Part of a small language model's weights.
Size: 16 layers, MLP 1024 SwiGLU, vocabulary 8192, 28.3M parameters.
Architecture: biases on query, key and value, tied embeddings.
Training: a variant of Adam for these matrices, 432M tokens, 3299 steps.
MLP neurons of a small language model. Each row is named by its layer, matrix (gate and up: input weights) and neuron, and shows model dimensions 0-191. Each number is 500 + 40 x the weight over its row's rms, rounded and kept within 0 to 999. Numbers have three digits each. A neuron's up and down rows have the sign that makes its largest values positive.
After each neuron's rows, "fires after" lists the tokens most often just before its 100 highest values on Wikipedia text that the model never trained on. A number after a token or word is its count.

L11.gate657:470502497489545493596523471474534451533430498556472510548508483476552509512490515509513538466520568572559521466569535515579462524555462450511523509550502482475446504431468483564488476445541545549477487548458414442511491439513524573484535485415499526554502500488499527418579443516569463530551496486514510525538518558524513504548477574520516574528512528488464482444452460482481524519435571557458503480468488525510448485490496473475510445494411494443487430543520514488464486569517554504472530518515498538456488524544537448488501519484449459493491519569541473501555525484462487486
L11.up657:532516551515542392445505592548437537422469430449432588501475501472482527502471471508513547502463531522499510453464481487427490552519530556449453489577514497484455507561478495512481484545490505497478486473497441518519451575509465540488438504513475498455437511563521452601498465525454523492503537512516528526499461561450527418444516469487457508480472496537494454523558541489495581482561516495511527517489544571541535500559478501479460550480460462453486440550471488485446545382541463548520544484463457472476437508479406534479479545497542453480483563479451458600512477530501427511
fires after: " |" 27, "," 22, "2" 15, " (" 5, " " 4

L11.gate373:513540546469429464548491520475499484540510510497497426450413452458491479484531482511543426542497562500461520571535523438483534457462533566587474457498528505495551473535492458542487505432466487541448531460508435489368614556542527538503515444376456516526558565494544493468505517495480446477444418573514488540476517488510445572527461469581489534495506544504454491495557528451478459512494525505511493492518495402523522525511457504486522490498508421558457563509535548460471492554452526527443558501529520490529506521505534596519548512513519483411529512507484499555543565516507500443
L11.up373:507522511487546462506466497489511525521519469493467490523460475614548526520582519466413451467440456530484502599530423435572483544537523446501487516513514463497567469519552492472566550529500515549534470450455452490404471545502482439446583508481470462484443452518503535531478494509506453537547505461496490486494442551534549472513574482484461462490545527523557441483431538370441518473526477465535542486540534559577406447530602496491504543429497484502500519528497526491468493525532472532574464460497502438518469537511518531498497473458467432513495464496531415531448494490462473526
fires after: "–" 20, "0" 19, "9" 15, " " 11, "8" 7, "3" 6

L2.gate798:531566508462535432493454507524544506561431484563530559498463497563561519495539488526515552495489537527488534552501467523562563478555542472443500479495443480421491518533482452557488549523564510501455547504527565457490530539585551590542533535544526551485467534457431512550500468466476486515517502499533510481455460507446563499548492538485529457471503477533550485474484495524465526535548522482456469553554520577503478491454522530482492423497461420450510538536491487441512430564412483483480484477443491470519535500502491476546552535490446462554446543474496506526448469526509573487
L2.up798:480483426546481515506556471552465558488518494545519541486590458530562445518512490472498515474473494494446549437473469488516548537516475515450484523515517440497512514496482511475564486506486499522499475495509587552539503551505553570481475495479453468457526455523570458511479443467442594541547545491513476489477462605543424482563531586540500506525469542506469526471545471430500523488494467546497459488483475480519544430563527492592551495441495560499498505470462556552523518431529560522465525539566472549511491466459525444546521534447550487504509560543517465527514541516484533491
fires after: " " 90, " \"" 6

L2.gate887:511512512459540470463508480477461505517480434514511499555472513557446488501502436485462499472484526479480479506491508521474501505512506599452522562496519496509474486506489482484427484492492462475537548476518457534467546549488467515453475490479439498500498501549472502543459502477544447490560472493570525544544496449483482454398482484519481538462513502427583503439557493459510513494558559517457443470565509451556552448468547457474466501535568546577535462573552597483487532536520526474495461538447544508521499445466502468461429538573464515567448511423530367430497523516461473501
L2.up887:485479517565496503615535444493525517548573560514503414541545509493497482511551510447572414524571515547464481489491569465525458452468422421463452475552487513521443484521444569551513485504565528507531601513515457537497563501592492511470533477574480540535468576504514474547444517462513542477543431508537470484502577443549462490524481520498542492557434514515442523575476428416448512451442485506458538541511517486527524554475568495495505499508507409510451505527485523548488535490524457427513508488462480526504494486531502448541430518514485516475482515468528466548466507421486474593
fires after: " " 39, " was" 6, "5" 5, "," 5, "7" 4

L2.gate419:502510577437439452492444490511431555528487525561594566516503510510505560404541485546529434478445545531490475442489454461515499463548556502488501471421560500401503513465474467494469533468453513439536494477519483428566517514577433499486576431486541403463434478494501532535549558541507476423514426455483461468519556556517462519517488560506514474512461510527498524453495536491488547487558503518414430485523482432548511560409515570506508534545495532539499552476469454539498491583440454526466518558487560501476574476595515542470516498526482519515505491501519516488556529467468575467
L2.up419:475500492450488466459574466437480381569464532461495505516470483493468453522483493489559525496471448480526501493511514511510519479522562544504430486470479520522500546459508528555519474549502496489452450452442444462464427511476520556540504552470434454470515533459486518532550491605489526529420522488530502510527442496503457498476499523442535438591476484500455445483505535450452588553517530484527484505544450440554593508425483556457463507537470533520468459500495464545499522525534489491489501544575444538523429507484491529529592456526538528542565555493451499458515486469506481498
fires after: "9" 27, "8" 15, "7" 14, "6" 9, "3" 9, "1" 9

L12.gate887:537517457516528520459570535479406476476460467467461510533534540505492514555523499481574524506499486455481544449555535454471452512545571504444392528477450519491530502527456500513547430447541521559553514480420534507518415481555487398515508473511489465475502481462512460538477481441465503464493519537475528446487560570506562508525464512472487452503595456519429500484521515489427472540526515472461405555414574407424512492492462406457452578528514504489498539508489495474501519487532486469473500516558501537512487533545578513506482499448546485563513577483488485512504473528508533470
L12.up887:486519574531504395513582537523482527558492513518472519546479424558498474523546455544575459500494460550550504521552516450462532532531461548510513504487404531559430489433531523518504496528483456532520522539497501420527470519528594403542568472537474488503417458523560495490541530470458554516434506540521583572394539433507499447522573454504572450509443500514564471486558512404471495501571542492520546508450557551565519537472529489545449517519469415531517483491536495479462445496557478573533561533477458577512423509467425547533459529522509557516539505529535524472511520455563499478
fires after: " " 49, "0" 21, "1" 14, "9" 10

L13.gate391:619597513516512446436528495488476546506523428473418476464516505545448462550512535475480462490449502512548578506564469490518496486552512453447478500499487457540452575431494566445507528504546601540528506494434522441435466525577460547544556508439473478497445525433518468506525506461437552531516466517502519530507484538412470448507480544543541408490481537552484558437458509486452502456536509517450423496462503472515453543467553491555494537435464531477462493521519534528548493529503457514534507440478581523466430521520514538496543491507531555497500469495562502551525473563528527487
L13.up391:496529526501501489475490545505400525460532598519474517492517566538488533473487515525472503532508497543525498576498490418550442488490516443464446480522500504559412555505578508512425515512471584495485502446416544518514431505552471514557531527438489460481475557544502422510564484457554530461481482502475502455516479541467499530481554476459528447537485429480525499543464541458450539565542527473501478479505573477489508549519545548502592564486543489495448439505481498489495455471505406491511440450455532507488507533534458581519490482468483515541578565521521505622518430534441522551
fires after: "0" 16, "9" 16, "–" 12, "|" 11, " km" 10, "-" 10

L7.gate478:472529556504444500500495461496513467530513453569531492522565489492580438484461483509569401496532497460432500504454492421514484541480480557426504469524575445552506505450579478503547498445523467461537527554510476456481465485442464524443465528399449573461538476540524477517477506520506488506515471551478465536525462564530436446512487530517503458500591498495499547454535494499518499434504541481497472529473499533523490579483554494534501480452560473509499520448559503531483539558556542471531478510495442447436394529524490506514442505491520458583511523457586495463496540535485507550
L7.up478:528515513510493509470467403543498529482511456587551568526521508444524485458551520456547439446544462495542491527502416509482563446558526455450570484446469553520537528460498499491509487422495555472444540522505460431544568484478476465426462535548536530470515475500488498477495561442501492473523430441452424450520522474458482441467500520519563460572503478529546487455487462538459509540450428475427542497486526515538436464510501508549451460567473495483495435554522535563491487458521559461501398536537434465494431429470446522460488508497539535462403492426495453462452482555463452519
fires after: " |" 39, " " 10, "\n" 8, " (" 8, " was" 6, "|" 4

L2.gate165:545489545527478535446527511560483547469473572531487525519517531500498477508496450536490528543524459538461494486439504629481481557488448524441499449520490546508504521529464508480492540537512481460596484496426460477547504514509515521458479588528455433509441520523548537500491486525471538526474546472492520493443535542504522544470562500576511500548510506497402476464425553477479470496509471494522457481514451486444475501499477486461533468542422528471504407527502454441531574474462499460484513481506449521496512504464454472573522409456471501371470555470488499510427523419524459536
L2.up165:533502415507499443548519510528448473547515435505528471528450512549515442431582512471468470481542450497510512507544518496460546398482511508582473511455469514494467539401550491463514493466501470406549503496554542576481525498509529575490476573483475497461539558522501530596427468601500495501490498472512509572477453529567478520459502497441488446403472490459540531515579530481480532467476506538460553479546521489509455530463554465498544479548533533470478522533509515501495511503512454486520476441507523482540644474413514433538500559528508484520493451523529483438595543453516546501
fires after: "\n" 31, " |" 29, "." 13, ")" 7

L2.gate286:546479474561509499475462464513506486462498524498512468454554578562430490498452542491502559515531441540543520537461446495513539484562571503505525503489521530496546546545509605463453492548434482534547561501514428498480484458541466475501496544483498453486434434521516516532460490513578512550446514453493521444513500525440464530480476544568460543522485533537518502476547491436517436424549432426479492541515527520524587516544569458521477496554542497495543462500492421485514501473477535473469443430437544498524474461486544472471483537508484494489512482435494509535460481472587495510
L2.up286:513538490549501475510478527515532500501545566514564393528541550449448563567505494446572474467478484516513465501532515445538473504530474531528483549475450542469429549515568512496499589565510441447516513535474530491528542492525492485467540489476435510521470463560518522487570526443434458461520513513503549543500471458526538482563514474414527469493541518413547529504492488477535503503543547547448487459429504432488457507568528482494450492470524459534409454522501547493452492521455560399523467542420528467485511484508475461534405476520526571516546445528497443482524431497461518506
fires after: " " 38, "-" 11, "," 7, " in" 5

L12.gate942:504473505511526494534556494542438503516523497445551495523483521505486459540497459466562487489435484545490474533443497592474487491516484512485484442506443532485511532500541487457463540500438440527520499503530480505497404532498537516555514523512470476514485507452502485514419484530510522512471493486503541496526485521452534450575442483474426534418487535519509480555508518500501473473509480537511417445566485567424490532475507497485552530561476435406460532572422473489522501537423527484536506508501532532515505565445463490468518435506509569547476586570514532486552505471614608491
L12.up942:498499478483454392505521520480505557492540426526415470529507526461508492479498571525447517511527552506482515475487545459554502538507522470559498545565470452534504479467509458524482407561522553530425483475476487476513473463545515511519523451520526536481461499583450459592463558417466492486510507477507524516500495462544508546526547449608452471518551515496450466535516516493408441523522485460506590480421544538435432501477556476586497522506454574501443576442470582460514498441509485522449509522513522445534522509486502533545546485454544451543488523541473542488574461521456537448
fires after: " " 74, " (" 4

L10.gate359:510543632525555559474484512492409513487441432442575482492561551542539449571514589484485488468458535554507494447509517389508512540452509484527493483497508449503425525468429493465490480506511523508523531546467455468422481526532485493576513486419503413518492544472515485497497478468460567476414474541439527544480490532511501498540459517487450561522474455474574517478490518430483546435567553547480504465425514423541469511435406478441477556526487444531495550540478523492469479535535526526506500492514479493539494512548580521498454461459508491484558484505481456504522521465518501471
L10.up359:514490540505503570448460481408427535506468464504479506560540589489536453489518504523497562495537465524534489451489515496545493502538440445464450498478468544564472469562446494500476478516462478518476519491504539569504570480490566579490439545497476497462508506452570478571401464486465532483511560540449491495467482524485498480510496444467489483427517456460511545479488446482484501530509482530565516451440510518518506512428498512468541575498543567492543536455408441487468534521473552532488505472523427487528504556562506534557428494434536533518567457463503475491504512440505532531
fires after: "|" 20, "–" 16, "0" 12, " " 11, " |" 10, "8" 4

L8.gate553:477567478487508548546541520549389469498493533527457561478490509514501520414451494469511482476544484499544425542507512559510427525446580558509455489476489450522466511545517544496549509553521510446503549520411479534546504522457537480453476474479466575483478519485568513490513519472476448472468462522558489540512500474501509587477388501447473458457494471494514518544465511535453523471490502506446460465578504379527481540486456549453521495458536490511507529551518458533555445459484475538494498438461435512512507517515484546514457514564548534521542532524533506520458454536483516478
L8.up553:499499511491507495529490539534581392565529474488556452420494523564476554461482468459524466468512477558530513518509446408484465534483501507478483440502583510502481555494557542502529473478544483487505479509522523559473525506527487469442581441424477424455477457518541499506536464519537511517500550500514508610555427548525478445518495508502425542494493481480479364514519520534539499482507496487484470518511565534488484575584430544484474506513542462522466531538573494472565526526499420507528519503463447539517495387485541466500467480513490467501482556524509585568516596540458464468
fires after: "0" 19, "5" 17, "2" 14, "1" 8, "7" 8

L2.gate697:505558485431424531496463501446487483556523545545468460459540539491445493544509517464497535486465626522534507553528478438540473577508503439495478496505532514496555584540543536527574434489469515473536468459436560546531479511480514475482609516527391490448546535546543461524535490535529510439413531511478521529536518422523538475425481534502501443512492432493460505493578553478447466471509419528512529457508568543559471504457489502517441535516525503515520454484468501467429536514571461456532474420457487441472536543549577534490543503461503567517506435536516571540503449519563534485
L2.up697:413536536570440486557510515452504513550597526454504447499524554510480539490545520528518554578488542470425469530624454486533492458486476467501498568475451407479470509452453552486515495453571496520536431476498550529525460448574529465473489517529507555509562565477500489493505459453558518506552547450480521522483501439478510587533520516547541516493463468504603508544475590525426506475473464524459532481589477466536511475488519458540471552508492417542505527424483506517479529482459499464497560516426539489488437562476521484580535512569473540514542445546560510534430504529498466501
fires after: "0" 57, "1" 21, "2" 14

L2.gate77:519508438538522520582526518506486475466513491579559504469520499557514524486482513508436550501533493455506434448564506403521567400519477482463534537488548435447472512454544492511462437464443450549522520526511493429493440568514484483476555526493452547492541485466490516561511458534521584532524512485556481514511471566455533430466463502513526502439520474519480582455483520509436542495499529528447520459553512496507461531419558463503501478480508473463533459495457562518562458525394453548416464515554536482446575442514505475480470457532529489504545512498508473516517499470528529418
L2.up77:522447560461526577535522536535520456500463571481493557477492486472528428559558494445522542505480544537512513438416441457430479528510455529477451575476489557533484535501387509518543504503496441542504468520473495537520495507487474519478438541525490527554514542597597483514451442511519531495439510451509521508524483517532446506508446486500463438564475521549539499513531444494505530447492567540573473540561546426478566485498526526487516515502439577495533462494540589468469562469543515435498565506520412414514443484448491435549424549472498455522563507587475525543510504475528504487
fires after: " " 73, " a" 22

L12.gate734:534560536468474506496541543491469485565506540484535554560500422515538419441506513589479522499455516537537492551476502449466476539492456521468482443508481487499465571565491513528472475580434486535497543510534513536497495434424550499462534526458480443489478496433565494491506495484481490490450480552492515526510494506523474457477490493453451517494475475504517492546538518529508531450554553519489476501449513415500516456494513533542430596569525415509513553557514543498487490484411499478492555532511482478543534517554526528509552507536556457485480464501434497548491475513486511509
L12.up734:492529509527494484502458432431455544462519497537499569498638492482528463517522511453569454487463485506453465432470560528430424513501477451505456429477529528516429505489514545497477462539444546517481498543551469542502524484562455464533466487529531482486508467543556461574518567469553467505516608481526565464425458520476544442529570569500509511584432501516454449473514544536496416514594522486489478476593524477549507530514424489466587486517524471557524466497487416512470491529499496531483494524573418507519505552499475504596443495488518549481507498411475503462424522555542524520
fires after: "0" 22, "9" 15, "–" 13, "|" 9, " " 8, "," 6

L10.gate159:470502570501533432480475546491542509581482517505415555426522510521542480549516497523487513447447533471525458465514466526520454491445538472483511427434552401503485470479512503510590529414458437457578469566507533515559494495520478457511530517473478477470455580530456461505478532562513452454500464473481491551491488559496526413522481552564474427550491498472400553453574576520531524473471496515431469462444483499498410521525492462536490519436454513530491540507531528519491517586501504496512499561500490479467500441562512605461456514499465544537463492518523475487500461527408419555
L10.up159:496480482493578503497486468473486519521453495426490462437506467460513525555498511527527517464487537510515583450489519504497538492417436501484437476517497497524394506530543534576518490481554484508537412519507545443468476474488535551577562474487502439509490521575401498523527482570494543533474497540497489516475491533514523528532516548453501497464568548555540484535499526480427490527552526460504489436467507495511466555523533550542496519421505445548514475550475575514401465537493506544497504526474492503460538499540520478446483501470431533573603525564506537390468470471509497484
fires after: "," 30, "." 24, "9" 7, "3" 6

L13.gate357:526557423460576528514507415487519524594517454433491486532478593487456579510503472485531499451480556485508421466533484447505513503541535524543467464479441466459577518506468533452411433484535480542506530511553507493441435490504505435568497485497417497563562508541586485511522494493504559546435500552440482445457578500584448443484509557511451586398510528543565478437472456503506452493550557479504521507459486495498436483524483498466483541531494467527499603527529499462486518544488468500508475494502463483476570576445521449480541496464498420476463534528515543435570578454593524517
L13.up357:566509506503436438440428457477405567530508571542522545524470472448437569492508469514537533532414506512528461479438467425471496516559519526464456493543493522470553519545503497487439465476515522456536486438520492480549485424530559591494455533493463491523495485544486509519520509464542506563496463475506566583493479453523473489500450445522495535462475559546494586511504536525497520516591462493543507545518515560525524518449561563480489541536449605473413490467487482464563530491479496515512500449509536489491511507497446567470497451521582534520501476495493498426527507444518447457
fires after: " " 90

L13.gate495:587550561549494458512531474520506524523467473457510581437503458462582552540535552459490442527471540524512539515469446461598536529551472499441478451515535482551465482526514593454462517484481495517442597500510583405493463457547513494588497410462522461446521508537548457484528586456481506506502525566476499464515508532486572541532499538422460462491581541480529415510516517486464470497536484503413527505516483451507437537468469465514514543498481535459447516494441466516516496534517474480446623542485544526474504463547466520460523547487511485500441457505507530531547501479509507528
L13.up495:511528512533552445482573488496464501555500508480491556490507546494466459409477570479538524461541540593579536611548551519494466485488502488488509460495464512563451493524539507496423410563502462495548481455513496481496429498514464548475531503449568495478440482463468456545521477411532481507479570494545545510521568550495473498484468507480430514552500451487468493470473499433514573537559471461504444457512442452514540576454486523510490531460557556452545459462460508534453485530493525458529471501558546470550540576517535491510530491450505501443547512585458498574472475509529571569
fires after: " " 37, "1" 16, "0" 13, "9" 10

L12.gate201:620533532576491449487496518520531475498492471447459475473478497517446490503500500440479542476480522431499434411598448545559517533529524501577467533460497504404518506454437526483518449470508573575493552497543452466508473477541543508533403468505500548493587463410547505513577449554520504490471432561451494511479484459533502474566532485539492467427569546483478481518501494454507526482465431493531535487514533486495515538496511481478451589524490542467483553526520510470549501578417497481516478514482530431480522514438507446499409447546507433483505539483511517537531486506571565426
L12.up201:541502462555501445507572528474468501502491471426477493468542521533514508477536566485490488446442385598464508451521488547425402460547482554436427519501442496454489569527426509522558400509501500517488490469443522470510483495492511526464473535511434510554499467460478577504522502461494496423485528543531524490506506499518528535607553448451565460461487509483523461501529509458512494532457363442552465483538512470529476496473522499460492571442507547418558480498507498486524499511513514533443571451512564506461493428437440500596432490546442500507453499529518479496466466514477437478
fires after: " " 73, " (" 12, "–" 11

L10.gate638:489534523501568552515519491433526471547485508565437457548490471475470500494442549551572502514495435476494609499558555554543518535473484494456442487541537543489398556483545519507487546397497476405578540509495503576453518439514609577526521624453530502549504499481508427544514511552482474479418550531485438519473535505479479480463478480585510434494501501506553543450534486502503520461490518554477455448503530503566460516475489522501502524520517470484490506495489485426462522529532514619433488489519587518501477509502549532496517566451487428461524500536466484488480507498514483528
L10.up638:513504540537492514471511536429484461489473489555484498472506496539485521518529608552524577545515477583505476531523472460537466489534539537502485447505503491462547524527527572488485476516545522495465521537455481486482490513464508633566487494412413523487478428441530425460492465502488532604519416466506573487535481542539471454499487457500461441429461479494487476505473500458526486445515529527492501482516433437515473527446519465535511519408477489494474470594415493486507526498497473496503496458598459588467451527529547481512492561477535535516555521509451489518479507503511584459
fires after: "0" 22, "–" 12, "|" 11, "9" 10, " " 9, "," 7

L9.gate699:432522491485543435545508543548546504403573500460516512485496500545486550474378535478542470542550530458521485467469496556511519511487495424493521506439515394439482523505503478423449488481525504524576451526464507496510541495479553478512475543504529493485465482502502545532571547588549547511453500563527433572444500490490485521547433500504531464485472536492498535480509515510478479544586571580508460413506522433566552556516438423542487473435483477566480530538441528552524451492469483491482420534517471499485494445569551502551441463438503393549576468514495461567559514456528551483
L9.up699:531524562596517585514506589530488508472485452521458534476521500555549471481513466477447485499509502450556463449560480476538501469454520546509467535543535484509548443459551439548486532501477485509446464539549526514543528548504509509551499511597525511490461510501579537479521512437513547473461555500545482467592483547517464435506514462531494448458475449486546439525506533512449565453477497456389488520458584524485440563525437570531513521515553535582503554508487585522455451537474471553531514533448521461496481414482459503559437453552526476475560456488506514501438450542469502506
fires after: " the" 35, " his" 9, " The" 8, "s" 6, " " 5

L10.gate743:524469469457523506505557453482472471550494444518457553523534530588534496507504534468491557495504520519485431432512485482494493578387562447484531525424441424559440515540394476540496573491497459476494525524500434484517539510515521536573459432430429489555454636550542492480506473490494470512464454551431542489546489573520513468516508522553510550502513553497422544521553428428521513538516498500462507502548426536568584525481460491513467522485506526484515487497452515491484534515462496551559511523565521575480498523468495497575557462476584495508537597503415484509456484577475495508
L10.up743:529538595481453532556563496530513495470570486535552568699454407547467544479557453576543483522479582479580514457525560590494537495551487514465478521464483541522521487468541543500477520474480487518477475493455491512535442463503534505522523504481513464517547497411515519527505440504433461490400514486501561522532467475525540466466487552546532524507550442509491547476537541535448540506537520552567479422493453448508483496417515574485484475519529439516430491539465451494468541472522472539559478479443493506469450485489451549510549529541517478651460547520511484492516444483513547526
fires after: "\n" 46, "1" 18, "D" 6, "9" 4, "0" 4

L10.gate961:540550509527548531521580526616521497526500523549488465507571539531508488505476542526561488470410494521504483464541489573552581550439477501474519493472516495520454541512484586559522499460456464449483457557480520564489434517507581493468488510566435463493508559510469436560518515454556437485453488458499593487462574476528468493464501501480530560441507490505459541473481489486473478472460482509515487458476515480528524534508499540539535509476525564550512477498530540547493451495518517480439506491430559482555505421529505616558516513539481476495586472492529481492497485483542585524
L10.up961:469546461508496526524498571527552552475516518494487508487595441511466479510525466490480434430481510526467484518524477539455527477464457501415473454531477550586492508523562509516502523454522488519507494520486511541431441457465573484475500538491476498516499511503514498453522498524477507461488592507490486463449527427499538521491447540468504531518504483484576458514456481481506464534438538500442507515528454586438476510532535493503488442510439474530580540565539435465533531560545454530523512501517520535512528534499444551575572517554498497480513538556486490530480483549493509551
fires after: " " 49, " |" 7, "." 6, ":" 6, "9" 4, "2" 4

L7.gate817:522517419528518485528571515488535541559541461454490458524564519467558484515493527478582503562523448483453473523423567455553479499468556537560481498455510436619536506503489549483437539494518573478483468505454502494459450473475544529519489485431461493478529577483573491546503529547511533481362504479509516467513472516504501452451452489566495541543564490545459550560558468542508570503507531491508485509472519520525592483487491503548475533475525410474526501456485518550561511553558451569509531493511454522529457503519526401407498524475502446492361528555451511565473517533521527514
L7.up817:502456454446502573495519548561490564479437519530574455510476430494551501506502537450507426481581525569484519467432532498389490480457522550506572471479469487534477509445482553549492487487513473522520532539529536413501473542539528494530541513439512453548541427429543521548559451516494465477448486535521510495398510414529530453437535494496540452483502513427545509493526497514485519504521449494446515443508485561503469467508525475519514478496518452477444525504481487514548505476518473579518541540538535492471541524421458499450609499556500478484470473545438499470538510560527480497
fires after: "9" 34, "1" 18, "8" 6, " " 5, "7" 4

L11.gate312:454497497522537527474509532515496464541468498496506522479409505452429530482544598450534502500492555538459503499511557531402464481489591520555486463558559562467510528481425466497472447506451536483516530509457527493447425473505575523537560511534483476484501498510487541556404499444510567474507561509391481476490436524428497417465505484436485496548545467478494456513473555475428443560507558519551492437483572527475493489529538602475436608526398500475447523449514494483461538495450536506424521469461534505576508458493531508449453598469505471497540510553521522494437525426476510564
L11.up312:543462524541505458503448552482426425503513494519509538525510514510466452509499560461570545494500561506552502453512570507448439455524472519501478505480517498415504430392409544501603503522459517507501434457488489459498536460492518532505604485551513413484495549452521593541507480563437531507467514524493520490477454560501509535629515496514466507541435502470492469475477495463550477624507471474521534460487493499502524453510515475504465455500435554465501530578498523550532539557517572549504485550462540517482492513550487501517482533512546488480418544560424521442501533489541513540
fires after: "0" 25, "9" 25, "1" 13, "8" 4, "\n" 4

L12.gate943:520457504491492556523499496431516496483492463496441474560526469481485538527541470476480498531549500471444525538478400498478495545502436521486504559501523533516452556448508543499524503462533464413558470511491466527400395453525542521486481469509476503481449480537551500576492478524507516501494584500463543492541515575462483448522497498581504429552488483476533582431545499494534461475544468529504434474521511505494444530494516549539476480527493460522500501506436487440544528482474416516500499514510577514499521484514550460501419493559432526432475436467370469509495508460470463483
L12.up943:529526500510519404506507528452497477539553550555576512469563492570526491517491499529543509528572434545480546489498516529509490461474486420495477525480533469535543534440489502470528480430562456478510443520459468544449508487482566424499456605496582470559576513457411488435484419527503512448533462493560526541522479550495475534480479505558498576496442436506485535441466539474436415436406493499475546445501494495513538470495528550506512535468469560504487480489545584406420522561482515556441474527443573491483506485490503503531505489531525526557582515497440543495516532454513448413
fires after: "0" 29, "1" 23, " " 8, " a" 7

L8.gate850:448565549473482562494559507519474469453504525500549433545515400457472479495455495456496534501520520480462440479460460533490511539508544465482496456520545520514543453608458423481404541503493508551506535549449482505506513401451506523469459510475547538536541496486485544462471481517534544454508458489535502524435495595488529536454445494479543488470552506521499539488497501463462490467518488532451456514503512445544533484438527515516431484430447440525547518455491477446468578436445468464542490467498528499538531558439398516470459569496566492578565458543566530496573468477433433551
L8.up850:514517537517502559548443565477501451493508510465532540471459527560527465534454516505490516497501494475528514567438421460490521438464580516533564498535475459506526479477598532560444566522556454470502564554526436476507498518476494509491540491469521492491478465411517516508420510519497480480498510510475520394486424526556489447516549486430481555416559472472519534526552507464592464420558530551456517511483478525464536519527500503527447496504478487512587554463489624510509542506550512508510521492494488456498497516489586528474540473456452429464500470513555422471496483579431458625
fires after: " " 37, "–" 21, "1" 11, "2" 5, " his" 5

L13.gate830:491509516559470507479513474458500500543465543402471473574562459477478497565487605437480510504504584476422500529482532477523501526530516461460472477556491518554514554445503513512540570549508539511513533502488457451459476449502517467498512526493498443476508504487489516552523417472573458510521453547488564499580577501534482476455500518505512553518507431449496399523480508529455489495468422464456493471570465510540548601537480517528471528511487502491482612505519471480516486489493480540449479520426527504534481519530470498515485468479441423461516531540510518429485531517506528471
L13.up830:468506509565543518518533428466512459564449453455568538506467510490493465539549482460499555422551453492521508443523481549534443448455513499522475492480492480501536463453498476466574461459563482506462465467470493525448587423460595439566462488436507440519492488497532498404533490520561431531524458473485545541491534528497576516477549427478467475556551468503490410502472498493530445496443456476489547489546443491472533608465502471488572521502540444420529454481462435446588536509539515483511489490549529555446495499477521543509480526481510533555500413480458505493556437495541485531
fires after: "1" 48, "0" 11, "8" 4

L11.gate412:512493535552528508475447524455416433540513487469431505521478471551505503516553556458539535488553464495469566505534481393550474571470501535566494514391481545534502541483427556497471465515489515550572474484472470459448497465479524601426481479465490481513552509510528469498507512513507450467379493484434589479498491492431569512514442472455473454464401438506468474448570531477513494490495525559525485472484526485480501451451466462471477520468444463474525462495450543583490532533467516515486516479506577489502530476511544545468510475435526437580498497485524470417518542526499585472
L11.up412:457540492507484424526534507447469496409474536478480530523439472563587500523485480515555441519519457535420523474513522483481490549424511468515471493508585486490507543464547496523462502456464508488556505479550484539512438513505572514557560506523552507550461615495488502546481444501506543526470487538522463555492474517518540468486561462544484550554511559477464510535508528495440481434444465474493503534421472562563498561503485463467459532472474545531472526455485529462458489528533477544492523570543433470612512524499438505472573476515482492538530572513579461466508432466518572493
fires after: "9" 39, "0" 37

L10.gate930:550498442575523434496567451509495481569494500556508510498462471530495496560478453547517544478480495524438506534505472543476466553435512492520496443542551538517476571516546505565432604458495506482559561439451507474548481516478505487541468489403445481492542547460469523571584524530515508528471516460478447526543498433444514493514486443553459457528560497449540441512505560470439495528448478519505464509485458429561465548488599579461472529462556557483427435471449473490505527560451509540418565487532544524500439512507566534497537583543442533476447423500486464458422429494520510530
L10.up930:532469515601501456461503537458520463572478483494528492477487510466407469520516512535491505464445510530475504499538456420546424372498481542519576401454516551501470425507473486497553480515466517527489468489536508569434538503509493461534556565469476411548529516521495471500497532516513502583505498478466520528476558478515534477463481571507507478520472514479504485449494462458504481525492456507568546550551381569507543472448510495473532472566490521468431428524573508504542518474469494574509498520562579483457451514560460549529542524519499503557468452448526471480509475469525561526
fires after: "9" 59, "0" 12, "8" 6, "1" 4

L8.gate73:492481521498501601506494484457524539562521542529439434490531507475458525510530517531465513491487517512534547575537438538543502457484441590525505429540521479586467498539513530472544583445433426458458522559455452599530405535463527475473553490549499503465462528556470533494556548514549489507473513527523584585530452512536528465462512479506459476503495530478532489512518510465489495498539523499476485483533506502501486502532512572438448521473465456462530530554412379449535522427498492452482518428482540532565541453433462589505496487529440497520525540497517505468464463533514483549
L8.up73:453470472553502519512537515540548521487535512510458448484524512506517574566440464520533429596541474441454478473538546574507487488484459500510537478579508513492556515488483580485498559552558483515450523473503469425544438452526564504512535448529475498437462556527460534463462462536483556437485562409501556507503506527579519449504508509446466554595487471454565463411486500462462481491490512449469536520525484436462604475530505545470447423451478535505511463539529509593501560531462474461576568557521605561477537518429425484498525593552545521508530482429545493544526460485483481492
fires after: "0" 37, "1" 16, "9" 11, " |" 4, " F" 4